config.yaml
num_hidden_layers: 13
hidden_size: 384
num_attention_heads: 12
num_key_value_heads: 12
head_dim: 32
intermediate_size: 1536
vocab_size: 18563
hidden_act: "tanh_gelu"
norm: "layernorm"
norm_place: "pre"
norm_eps: 1e-05
positions: "rope"
rope_theta: 10000.0
rope_fraction: 1.0
qk_norm: true
attn_scale: 0.202
bias: "all"
tie_word_embeddings: true
parallel_block: false
init: "normal"
init_std_qkv: 0.0246
init_std_o: 0.00482
init_std_up: 0.0246
init_std_down: 0.00482
optimizer: "muon_variant"
learning_rate: 0.00138
lr_mult_qkv: 0.7
lr_mult_o: 1.06
beta1: 0.95
lr_head: 0.0059
max_grad_norm: 1.0
warmup_steps: 39
schedule: "wsd"
decay_fraction: 0.816
decay_shape: "pow"
final_lr_fraction: 0.0
batch_tokens: 32768
max_seq_len: 1024
doc_mask: false
train_tokens: 312500000
max_steps: 9537
dataset: "wikipedia_en"
MLP neurons of a small language model. Each row is named by its layer, matrix (up: input weights) and neuron, and shows model dimensions 48-143. Each number is 128 + 32 x the weight over its row's rms, rounded and kept within 0 to 255. Numbers have three digits each.
Before each neuron's rows, "fires on" lists the tokens most often at its 100 highest values on Wikipedia text that the model never trained on.

fires on: "===", "=== ", "by ", "a ", "in ", "$"
L2.up295:100164131121122065091129135127148081163085102086115129105146111204132119124140164087101137118132052159113171139157153113176111151094145159160164113149101072133144125113140108176133098094124087139092169140135160155104118128067162124115135187089112145141103131138228152127115147089089134115

fires on: "\n", "v", "that ", "r", "tr", "le"
L2.up1124:137167093138145084125091156147087157118155150113132111140156040159112091145151091107079092122125114125170123135128158150154088112150137092147129171154164155088153147128167131172180159115118129124134067116092131149124132171091114123104185158147115104120201144122125077067166135099147127171

fires on: "H", "===", "=== ", "- ", "8 ", ": "
L3.up844:120128147118162129139096135098160212115152170154094131136134097115146179102122168098137190117147127161120096140094118124095110144099130121145134110106151065117159140169204169166118130193155121140059128129136127162102122066098092143103103152132146106141131098101071127061120072136079204116

fires on: ". ", ".", ", ", "/"
L2.up394:180083110151095122108102133121135129146164137110054121122129113172171108110109131138140103073136065149090169161069114089127159165195129053161137127127092154191106150079051106081118109120134137160149194099146143122197132123100099171152148157121150170105176163144135118149105104151153189172

fires on: "the ", "| ", ", ", "\\", "|", "of"
L2.up1151:111071156135135087092190167112121130097061096158049146101102160092139104099167124119121099151115151158133124134106096091113090171085189124064127083171159122125087122109164121144106130125068153170181086134146143120086112110138053116145187113177162077106145077133157069114179112108137152135

fires on: "| ", ": ", ".", "-", "- "
L5.up1524:170111149176157108105090040064135101133085159143162139107170101150107127151127097162173089139075068109082129157090105118096094103099099122135131065115149118131171139192064117170113092144170107111164098122105144194157116124158169098109139170092080121113077124107199097141165145140141139137

fires on: " ", "is ", "s ", "was "
L3.up877:107115156109165184136142108156125052152128106094072154141138074131115102097148180109110169083131131123040122169180093110109129098109153147122152175155092064168172119132156179103075096132158134137123211110123092149107176200109104091137118144109169130135083095114143251169115130139108140158

fires on: "| ", ":", "==", "=== ", ": ", "\n\n"
L9.up472:174116153144094106069101119157085113169128070074146194163063132115103132103126135088089117166144152096109184072125070127072166133100099109140111086098128137120101117120066094097123122140131144177133114157122096113135108160134165109077152142164124120129083099166135089187157144143119082103

fires on: "=", ", ", "5", "202", "7"
L5.up849:147104159090117152108157152130105111078143143156081184123133152142142150199182127082196113106114115124151127162178119115134138152097081131142119122076129127123133128136132095136117131145144148123173112063108095177134142149167129116084126111111139165085171124099135135123129092155086074096

fires on: "of ", "\"", "-", ", ", "to "
L3.up340:158180074138150017096131082159121130145108134135102116114148087164166129166114178118162128142173114148121063167156093092128136108145109181165082107092152155142187112120152121114164101074107142115093109139108155146071188125089160065092089125129132144115122136112166145109107101131060138181

fires on: "the ", "of ", "in ", "during ", "| ", "and "
L3.up1031:211086138155116077147159166148060114112108126108172144114080141103167101117134107072107166100082143106103151097146165139137135071195123067112152152220139079077170150114185073122169152087101113137105127173097128134107105156084160143109097149132173158130200116174151194119164144154175121074

fires on: "\n"
L3.up38:157107076086100127090099101092165153058123110109128129153089119151141116120163091119096162107091099066089111104142145145161130152110147141139134167130117136080182177139122134153084114150169140102110132153134079125129109139145145151128083114161193143147183190062111138120173129078066161121

fires on: "by ", "In", ".", "a ", "u"
L9.up353:119110109155129125103103165136143148106099148136146130186141109144082094102086178138105134109118100221123131108165135120163098108101123178142141108207189053096127126066125152152169122070050138141132097151162107095100127076093108166129181068075163121127114106092154139084182156125061133126

fires on: "\n", "of ", "and "
L3.up675:141152184176167140102149165130104158194084119162148158126094170179141092154129130184121119152194182128121178109139056080157106127118122191169110147142123191123040157129071142095104162107132148163132074173140137068126128201139148135063064110118130133072124089097164186079112099103116079082

fires on: "is ", "- ", ": ", "| ", "(", "\n\n"
L5.up544:174057113146132128131094198069131179114054192148093135110129149080169127112064150120127080112087135118152087135112121106163134102115122133103123122122075089131123172144103123162132161143135109098155146095098127146136145184092123113123124151120113191103082127138128076145142104155100162125

fires on: "do ", "did ", "does ", "| ", "to ", "- "
L3.up1211:102150158120109095125158127070159127170119131180120101096132118166136123128091141124148088112173090152149106060092143255117098114116141132145143139204145092110161137074136140101153156159139133125084106061140148123098171127143135116145054133096118179107126106105158113126109041142172163149

fires on: ".", "-", ": ", "to ", "er", ". "
L2.up1182:168162108193115101131113091113096103166087111155140102143130104090164084113126124148156121116203100123065089143106115128064074143160125103102132082120130120170131086079097106086114102171168173143112105143090100192171135149153161152113150080134091116117114144111170147170140095115116143132

fires on: "of ", "\n", "\n\n"
L3.up207:183156143148123108134101193116123116128129108139151140067115125123080159132116117207177130160150069137135118106140124056170113132123168125174115120099150131066120089162128137100195159145096115149111141105097151114080175134120108172119081182198104151142099126070139127154125082105088183121

fires on: "both ", ".", ")", "Both "
L2.up1020:119151128150117100116109166135141127127089128144178163111141143097097118133124152134149070139065090187123190128128131144135135156135138170138141166116094132118142116187073143087031146109106139128138142173201126084146102067122133084082127149082088142114149172131139101106080093137109155161

fires on: ": ", ".", "2", "\n\n", "4"
L3.up251:118087127048155103114135170084107126163092148144188134126118132103100128103124146146110146149112137095104084144093140071158060121082136132179172173105139158128176107123128109170140109115096129137177063143108106116124166102070090109098167122140127213052157116119187139163103083128113062074

fires on: ", ", "\n", "s ", "is ", "'"
L3.up1372:118092123108159148158165126167132133076087093095121109111130093148122143107158160126088135112171120149121139198117116077048116133113106147144141173124150101097098172079054102160133076118136130121171101075124103107120161136143068134083148096118193168116082133086080145116083136151129116135

fires on: "| ", ": ", "==", "201", "as ", "Position "
L2.up689:095147192157124066146109093129180103146134134123162128034165132152148095127067119102155158065149110096094133115130118165122088112097121176131154123125134110152139182143145138155139136136103168136105154161115137187146097116121163117137125131202050159171143129104080107114208114157164152091

fires on: "by ", "- ", "| ", "as ", ": ", "\n\n"
L5.up1190:136167110155103120148175102119165187099060149160133148113137096113139139118108157118117156071135167115102135135104143140187075118135091076148131090155098133121119163198099098147145137147150123139103093071136120166111119072095126149141095169133131199107106142108121085137111133132118151114

fires on: "/", ": ", "f", ".", "-"
L5.up1224:132123119086113148120161129122117120115175094184137083117105148060125150115143152152133104114114078160133120117135101098190089088130124105194143085073148119105126113169158113090148144183138159129151107141146145145124128091139106102099199162110082155135106133088164159104140127147101078093

fires on: "\n", "==", ", ", "} ", "Time "
L2.up933:118153068144090123167098185061131160104149100055105129071110131171091118143172146147068176129161162148097111117089111095136124135144158138131124151158113147157106103166134098201108129155107130165128120112125046128126166129092149078137155107152137137166086095068091163099123159196140147124

fires on: "′", "the ", "L ", "°", "a "
L5.up885:181163071138165132076148093184115127169227084073097167119169188132173106091142116118136069098094130134073156118109165095174092141115091084094166126123115110123094184143163198145133134107108165121115183105113139082161122130124146151083114098145130141174112113145161180111133118070128123139

fires on: "| ", "(", "\"", "work "
L5.up1384:144095132169138172097175147121113130157071137144120114104194094106151163152131137118109108099150125124148123212118106141121187099157138107075128116088091182130102128095166134094101098143132157142135147115100147184020112128147170116114177119150180165127122164157082146195103178096118105155

fires on: "It ", "it ", "they ", "They ", "0", "he "
L5.up255:125101071125133179107139116113128130166125121114127151155190088149138148107139111110056102124100118125103153110145086138150143151103127105156100127116164144185137077174141191108100117173159139127133158069120132142085122107150100071135169072114103126109177148202168181116155069108127165116

fires on: ", ", "(", "– ", "—"
L3.up349:131146105185145079169204180119134112095106191065098111149108139129116108119126121161102121153160122149148083196124096085121202078060154073156157129114122117085119149098122143127172064084155092136159117135075123162065134109122103121109069114166089062140133099097142198077147110132147141122

fires on: "\n", "| ", ": ", "Year ", "1 ", "- "
L2.up1462:108154174111128115110154091157181134124086132115086115086132080143141070130085142103119136136133148118067107076076151106163110110164095104116165159152145095112116127158161135219138186121116103121118197143124156177113182128081138141158139085097085208138129112103134118138142122131094146146

fires on: "| ", " "
L2.up673:118186153053158047142151107181145120070104157148136119146127187179161149110113139116134118109066122093168130156110127065151213109078119121132175168136072119058101097097129158083130148123116141085072171129157104090026139153164193113126141139151075149145081096123063140137118088164097081106

fires on: "of ", "to "
L3.up715:131105119166182160085126181147097129146121131180178128068140079124147111128154060177143137098123169119147157114130137056154108133182139168075077143124171168124122114137106139069184157127145112114138129132054138107057126135127132168163128123143107168117102126119063135098109075152162097078

fires on: "to ", "of ", "and ", ": ", "or "
L5.up344:155136109194134142089094151160106129174177096124116083166121128142161088113118065076161148132146050103079129125111150183164089130153093093116112103140072100140166163150030087118143151127162146110134115113056078088093123130203152112131154159110111105182099181100125125159158141152167170089

fires on: "\n", "| ", "Ref", " ", ": "
L2.up48:154128118140100072120130134144053164110193093130168159137116172136089099130123173109127099176089173116107097198118170113074108141167110109091146120138147154088139155111098136138104154175134084149106093177086112079126111060145139159087112241203110102155138102125086115213100121146121130171

fires on: ", ", ": ", ".), ", "., ", "y "
L2.up25:146162102135144107146130067091107118096162148160091072139081140066153162086100093112131135148098143124101124102108127080120169144141095112137137106129152145135114082124181105152086159154122103134123159143143136136157168119137153164107171086079168144117178138102117158117142141153149101153

fires on: "\n", "January ", "@ ", "November "
L3.up1035:117096096173113147131121079133183139075140135092121117210107108048121123150162123134198164146107176111113108137146171172177080120121167134174177150119099174118140121161138135141108091162149139102140094098198144131128153125113091111128126105153133104168191196099107161109112088114113189153

fires on: "C", "ebo"
L9.up10:148134108135111149159151133106139054151139085076111083102091115115154081141132118126100142101104130166165138144102147124095056070144090129121139091143045170117101121144079141046061106131126102078134108114146087159122108078093135105125176140136110117154123127139115213148098168187032129167

fires on: "\n", ". "
L5.up784:123108121125108165156144105145167116125076132164155171094190142104140106135135100107041166126099135066128110086108144077101149113124158126143176145126178174102185142134134104138104131142130106110154060139158064075112121171160177157068119134138146100176143147120107100117171158082065148066

fires on: "a ", "Con", "A ", "\n\n", "port"
L5.up333:155100083123136118175136153081149150122086095084089111107134094097161059102110042127111107109094124188085138144137075109190128095130183188138098114068164121159116139159213130109157101122097143132157239120132141138173148072105116057138095077188128148129140198102107127147094142146162114126

fires on: "the ", "on", "′", "-", "- ", "on "
L5.up106:191116078126176149126150082157132149130131113179114199087195162135152149093160142103132091117165090137039130138093190137160135143148100119180155095094132118183150117086107144160121097142182133108169142142125124140153134176139120118085143117119135110150126129130093121144083131149137126173

fires on: "-", "\"", "| ", "'", "The "
L5.up463:157120108139150100117121153151100164123138156108148149121132084097148177145156148124133172094211102164133110114116060114165135120131119155135153142141103173105191148122154092081141091142165163158142140137147128188075129135104147138154085205138131117101163119075157142049144089124096180133

fires on: ", ", "that ", "\"", "'", ": ", "id"
L2.up754:110097163136075130182128064093125115156125086221099096072093073114139162077135121099100114141083081086121097108114140099128177119192164091120170106158124154139124133095165116121136145126137084152120148149161140125147180147178116155130145120127151100146187182154183104150148080145131129116

fires on: "the ", "of ", "a ", "\n\n", "ó"
L5.up17:146080182144127107094137159108083179145111123159144122137092128160104145202122145149077117163110157113089154083081160111107153098184141164115116081107172129102104147132088122083088135161095085141078116166131153093108071158103142122123068170143139150104156057125101116111127050155135159103

fires on: "in ", "of ", "the ", "-"
L5.up1323:153074138114219119130103161135121186105116197225107143150105096132159146115139094126148105090138054103115127100085142157155133171142116124140137170140166151163129104074104159093098128156127154181107106127105133109147155175153085083098152098097164099098097157121194133120116121114110143190

fires on: "-", "the ", "–", "."
L3.up1514:186195134116129134080150144152096096139127119105160090086175147132096102158153072149147096148084066144131130122140157112173071148161141063116137155124185111115137092151090123059169127154157126097142140124175129147106115117126117177114119187068090098123162170129107129097115100073119084067

fires on: "| ", "-", "Sc", ": ", "*; "
L2.up608:145160115127138119153131114122131103145081144171085077140152094151112145085117158072158079103138143097089121125138149163143139129102127111127097136125129123156157093115126124137100142067164134111113149166132142113055096141140146103107141160114141177123147169138177108137071109165118091122

fires on: "'", "(", "or", "ol", "r", "on"
L3.up642:103090135161110117165135113074098166100135100145129155094136161123113156138063154160072103165134156150148113131113077128109134122118155109077149089093089173121096148114108122129152167068175087127182138083081192145131125165129115114175137110118101140180164172095097129131117084120136088167

fires on: "of ", "by ", "to ", "at ", "as "
L3.up203:151127110147109093076183121092173104147136100088108119193181183160133125140123149190116119131152063115124072086154096168175160147109136129168157136054115132106132123115109202108112139070137095095057186125092169148123202197077143163120122088092189100137117170050125174160107113092123122098

fires on: "of ", "(", "with ", "among "
L3.up226:133101150146067118121088147196148187148146156125134091152154160117122159117133150107148145137192120117113105097166134137150109077167163110137122128214123144064113163107157132116074164125109144153055177110073066088078169138085161119139109114120095165145083130153141193132104138140153096091

fires on: "\n", "; ", "); ", ").", ";", ")"
L2.up234:182160100131114145190079115197158077107152072138190182088177137144127094029144173202126059140063121151115200125223156142149147130173110125148124148172088133096132119174100097160165114108128173119155095106097108154129131133148143103099135180125102113134115179104102149123122048167102137132

fires on: "| ", "; ", "P", "S", "C"
L5.up723:169103109204124089189180079023124148134144163101107140066102117127166121162154060100144104189111147121142152082106115073106085103201122097110166122170098203144129155133146167096130098102072159125115171116150140157120086056125131148102167145103158129169120103148092090180116163196146105182

fires on: "| ", "There ", "\n", ". ", "(°", ": "
L2.up1224:116078158155140169128093167118121180171090115168035070158126113133157109121128132110127087082132096160080095129066110132099125108178188137163127158095089098140113132135126105123088107087147155114140169175159130168124114120093137085132106091112142164186136187177164047112166132155141118142

fires on: "and ", "most ", "-", ": ", "more "
L3.up412:125134160143098114123095131120108115144153106133119148125104128130124150137133189128113113100153144114132194108141178169112152156150156173188129183132160133119165132127080096123100153104173130155167092163153144088129129120149096137142043118069137164085073105113141116078132138127168137104

fires on: ".", ", ", "still ", "; ", "also ", "was "
L5.up1112:100230154137169131135172201156149106026071119114064163123119093099128167095081169141120157110065151096124117142175098097118092170110122118116091140108087155182107170176176184073142178110106126121127123113098108135129160097199116131103121141101089138116085133099128153106088097132213095112

fires on: "| ", "\n\n", "known ", "and ", "of "
L3.up452:076170147116169137128102110096114125157177154125150158175169172130152106158083125140188139113108159160166136117119057174179176129070116101111111110181149119051129103169086135106068175101166110156110119120112160121097115088140093133105116083134114149098130080147155167113139081101155178130

fires on: "| ", "6", "8"
L3.up1104:168121154095127177157145150135176116106133148109120130097094136139166116130116141141159115122073133095137144201131139099131162091121163132084147165113100134113081120127175147118128099149154146104078119165102086162053171120151179095150168161178089114171100092143096144161137110166090117075

fires on: "| ", ": ", "\n\n", "+"
L9.up1236:080158177149140108155150147019153133137135149151150133091133131045084143095143105115131162116113116135128080168129110119097109115162124131048132124101132116181199125022094128122128037203127124136092161142107149191146112139112130152155137128102098181092144079073153170114132101066114110101

fires on: ", ", "\n\n", "that ", "of "
L3.up1471:146170171155106153149163139184120095123100144125107153104084133143103125119094059114085101145121107101143112054172070122108199138147155111166132151112090117167142066162109162134111129155187117155148134175120139115070183150099141089152106098154098175137144149090091129098112128096153101206

fires on: "°", ".", "% ", "=", ". ", "percent "
L2.up879:169144134108094117137140108137106099170108046093115129133199087147106126127138153081130126083135110167068082161119104062177178130175116110110137103147095141096131156130113138154115115107141116136092160159153161094100093111160079181124130135143093105187169148086164153130097158185107194129

fires on: "\n", "it ", "also "
L3.up964:173115045110095141130067129121165135110105125140175150107181104094076123120168145111110087046152121107100091163099185104155152148134121133110161170124110097132148139130139117151132165098145113103165142141045128135103108146111153163180207156131113147130153153130187118098177084093144116153

fires on: "In ", "in ", "{"
L9.up531:117121135096171075103177127147093121132111111104181169141046090114146068138166128148148201091084118089103109097083142162112113116129066125067176155131085178131134125112129117084127166104038130159107166098093165108131065153112191111060115076138137110169179097144175173156096135143174096149

fires on: "the ", "\n\n", "a ", "first ", "an ", "one "
L3.up739:152152104101130128166103123145087145076142192105083145154141127108104153123134130135120117096147109114132176080055090136105139102160115149147133130126147128148110164142146165130166143112187169118088140130130119128150129135080110153121120076132154129151124107080102097153165184124161085123

fires on: ".", "at ", ": ", "of ", "-", "de "
L5.up896:171090094127184118129115203085097093209108137166120117163111131127146071203111141140151156148190044206127093093115156096154077136154133152125168088118140144108175176071113139143120099124172146152063128098121092148141107096115164128139128130127111117162066081123143202074131211145102162115

fires on: "of ", "| ", "My ", "(", "Federal ", "Ex"
L2.up752:177118143143130126125161081145138130141184114132073059107108150116161129106137144174141159151119215136149119043104128078133116094109140146123141105182139130074067175138159107141111181140119138137135168147117115132100118182112101055154138139122132092130136137163097158101158145171120081095

fires on: "of ", "| ", "with "
L2.up1464:163118126159155104054175121118148097151184084126113106142124157154080097116091183102095165172167140140191091107111072107122079104097155134146175135134104081172059198084106126135097103143148112073079132165152124070145147128133130127146132131120154105119110091205055171105145168125103124138

fires on: "It ", "He ", "it ", ") ", "that "
L9.up1151:121152156173093126092156117095119142177121155116123153101159101185076094118095127098081114131099139134101094141151142170088148160126132066157148144103163139099128141152126147169104150177131119083109128064107152109096074163125151115132122082168145086105145117152182146111137119152170144182

fires on: "of ", "| ", "\n"
L2.up1501:124162133126158129127108156092145105140160131142109108152134146192139128168146100143143169158193179114112103086138117129139151119135174171151117109101123125110096068184126101107085205111150164132088139114081122109093210179138131130153131064129153118133105103097182133101146148140135106113

fires on: "\n", "\n\n"
L3.up302:138127100119145162115123102106186117077140140131198084152134130098160126110096156112105136106143169111129149143108155150098123140127140130147178169095130150091194136136155166161103148070122101137139091061093107160059150140113130138141116073103138071100103119114194152130216061124111139145

fires on: ", ", "of ", "v", "id", "V"
L2.up996:189097142134095120163212094113146118128160101130145089093091096128115112115112111175107152165077105132134088087145172106143101115117153170173155149107130115078056117110137121128139180082142144124125080088146109139169195148141184175147130078152129144097184161130215177127198096128100134109

fires on: "| ", "a ", "first ", "the ", "U"
L2.up1511:140103191113097125144102107122135141079156172124147104174118080088145147114155107096151154153184132099118106095148073134128135124138123174139134175157181133196094134136125155118122150149163109082097096073135072098136136125102092121105133093156095121116142134099138087104126106134140153089

fires on: "| "
L2.up930:139128164176181101142102073128137085060160119125151183133129094127130085159155160037148114137116106114128167144121117108139111101111050146110156220143081121117105097113126105145079144166149105104109150148110118147092191139190164100089138163130145110145095129162131173145139110138132164104

fires on: "–", "(", "30"
L3.up424:102154130152158109162135093093132119157105117106122199116063154125155177107117085117140132175123154149187105121111091125105190121138165151070144115083106147117143077096096118159111149094121086127067114094096099088100135166158144047146161102097209067197125143136102102081114132124138169134

fires on: "/", "of ", "ir", ") ", "in ", "km"
L2.up338:152176134129122108128082104043128105106181089173134143092116096071136169126183119170095088139200149080100165147155114137167167077154142149157154105140177125121114133159099137177122237064143083159218169097147136156092132105140084151111158155160068137070167146109111161097095105182116058120

fires on: "°", "″", "; ", "=", "("
L3.up1151:225137121149119179107121152119047092148176125141103096099181156112095128171107119104131130138088120162153076133122151099161147119147127079139116089120106181108136119098119202136081157104070132154100162130086151146095123113142111157084176101064125125143167158209180154136078093191120107162

fires on: "| ", ": "
L3.up832:125119160132131158141134148105111154179080151157105129102106084129109117123182074100149143162075108164072060107140175098151113130159137106168150121130069109177189128098074154141161051106128075163133134153181098168110147084161136092111096114052124202181109174118137144139125173092115112126

fires on: "| ", ".\"", "; ", ").", ".) ", "). "
L2.up622:158160161099138113145093151105104100146122136167124175131138145160110076027120125141138130117068154120140180139204106100122104082126125113147099187157108149119094065099130195113160102097138137139154142139108143099140126142113164119095118160113092151111103157104197175164073132193150047113

fires on: "\n", ": "
L2.up905:082171215092167136135154095100149141125163098161156106119133148143143070076120088083083168150132089090095105119129123108158121169119113180116132167119094142081140154147116057138125083155127149133126061113104101153108079144106132158151130174165166111136116149076175106133102108102090144123

fires on: "was ", ", ", "- ", "is ", "\n"
L2.up275:131117111161136169166090113196136145124090065105183147165160093128114069138129180152120161058109097087141120167123098130114145104136124108191122146149138135106108127132123150114139112081187076143138109052147092135100119160119123135089103099116187134108178176112110133168119082126095137124

fires on: ". ", "- ", "e", ": ", "p"
L3.up605:125125081192095077136132131137155123128108123168166148164087120121221093146121084142112142118141185166110083105177144145116069153183106122135091106157139144127132078118146111105173137115113134119161189120166103135135068141190125134153114111087124099102156089150172128168164061150140122138

fires on: "a ", "no ", "A ", "one ", "-", "per "
L3.up1420:061159067141144055101117231095136159151173087196154097101133128118148060102129085143118150121066053109123162153141149163139133129128105117072105141057098080112116124116170172093167103124127155169139168093105083096186149106061119119098170082141118148120165163147161186128127160160154110141

fires on: "200", "199", "201", "ar", "″"
L9.up1475:095150049109154094146134140122144160163104112131149082233139114087107105146101180123111131103097101196094113123151099131119182122125120133155179101125143134160094182159140108140120112185103126132148138181136141144110150119139108092136140121130139138161109131128109088156061082127129096126

fires on: "==", "===", "| ", "uk", "ug"
L2.up7:100094111108156082086110173128164047134150161171099145155115098209101083168143091098128097148104153148114048072183113099158155153104135136113119057104117106162139106144126072100172105094112199167121141144070138148084173136118108090154094125123204124135109137109139180096178125151088106133

fires on: "| ", "|", "home ", "$", "ed"
L3.up1228:135151158141180130089174132120158121127098116129148135152090161127121095129047123136164124129183090160112087174075136151132108088153161102111105097179186078086147126140134075068095108133133145181164125161153167131074108104171104033154124108143165103168154114119132086093129155113188127117

fires on: "| ", "- ", "\n", "in "
L3.up1483:116094109116117174142091148109143071063109097143148177085103142132153187113188116100107114115106117139065073041061208127110154093129097126153163130118122155173159175112166110157125192168138130107112125134191078122108117104151115095143158157131140148165114168091149101121155112177118142154

fires on: "J", "K", ", ", "("
L5.up1268:198151080127063096081156130093163075147163149100139138195080165146117100160078134099131134112111093149091110141169124164154119166109127118162158129181185067106160144104171137091174083133165110177171092165154138123052149144138102127097144107091147106131138157132164139039132165115204198101

fires on: ", ", "to", ")"
L2.up242:205167096137128095122157137090145120125131105119116129120102152113094076084131162103157108131129135138117108140128149113112167170140134104166122170090039124226119145133127158100096166095151105111127109143136091106142181127161101118131110114087111152108154156090137143107124111090152100177

fires on: "is ", "\n\n", "a ", "an ", "– ", "American "
L2.up707:176161177088175174117130126142114108075154209139034116148179204161103172118104145062083103107089085085134147164131147083097124100133154119119152179146179170067123164126108174091124181171099152118108133120134129117073169141072087133109111135146139149154123113148107111145098128171129129113

fires on: "| ", ", ", "and ", "by ", "at "
L2.up205:068096127089142090134125137071148126090147114172089100146070096162141077157089169096084118153097084161081162135155106084126190128142149126168183148148136191101149110104136065130137105123118070165128117133106174147133219117106108138127084143118152167129137120121144131068109169157177119137

fires on: "the ", "it ", "he ", "-", "it", "It "
L2.up1209:056100029154112119166132096066203103143117127123131160142181112132097085108211160192114120117162162131034099128076162123156157105122075116085160120155134131127049216125196119134117101064135192156217141101123120140174112158128131119122154131119183122134124089137126144067129157109151100118

fires on: "| ", " ", "\n", "; "
L2.up225:118154169118143093169135143082174111105117096157087163101110139079127134183071168134141097162089100090124192204159039051118099045096161113143170116165111074110094072197107119093117138130172136155068129115175060127109146165128157226085173190154099205186103115137133204124116130165179117117

fires on: "/", "/ ", "- ", "and ", "| ", "name "
L2.up1494:118108148153163123109110115107186122159194144152161124102150121130169100127100179132091105099152051131153132094111123159081162126188129164146162143128101131122167124178164088142188165188096034145172130110132153061154102139117084128136094120136163145092098132070128105082141130142164119145

fires on: "\"", ", ", ":", "he ", "\n", ": "
L5.up740:101139090118124123122165155184154185114111116159146064126121103120097154094119157074081106101131155131147127182138135125139109122101115140083189094131153144105081175124161090127145151100141117146175155157113151141140130137147072123118187096107106145159155133139157153091094132100115133169

fires on: "==", "===", "place ", "|", "\n"
L2.up1461:141149117123143194055103154104143163066057120061166204115107144097112046129120094065125121115133148168056140119113096176115088100167153136133104121140122130100158169141092044109094109136104137140159117128074118148153124171132111152151109095189143150127085103088134153115161167118061219107

fires on: "| ", "the ", "46", "\n\n", "North ", "The "
L5.up967:200115122109101121139084177169092100122037146088101121074114115130146121147100126081126140097153170141138113098109119102100136146156142159182160146133122146150168085090130129092173173065111104190153137134131151151131111156122159146168103183122126102098040131117093123096145045046146191155

fires on: "of ", ", ", "which ", "and "
L2.up973:156109152097135119116125141071130142159156114168084105125093175186163150201183115122149092169175146158099166112113092110176156202145136131134110128206119163052111076188107143140120149124096143187089108102100122136088138174116139062160120062112141077131088149093121130077164081093162058083

fires on: ", ", "said ", "=", "that ", ":"
L3.up1222:174096099125107216130185083122175136164107143141092194135148160098155171164168087159151164097115121105141105192158070153105140163095044158064144158099114122154141130107046148095116134100216103067158122166165097137166127138158112133076104145141146099100149092150130138137096139182141069154

fires on: "–", "| ", "-", "'", "and ", "second "
L9.up198:153161193075093072098139155090099108115193113090135097143165140135078095167162138158155119158151103152108132091165089182194113112134085188153067133146080088128117192175126108110134140125109061126132077120125100111137165112120125141116071118136136141087069108108161121075139110081132187095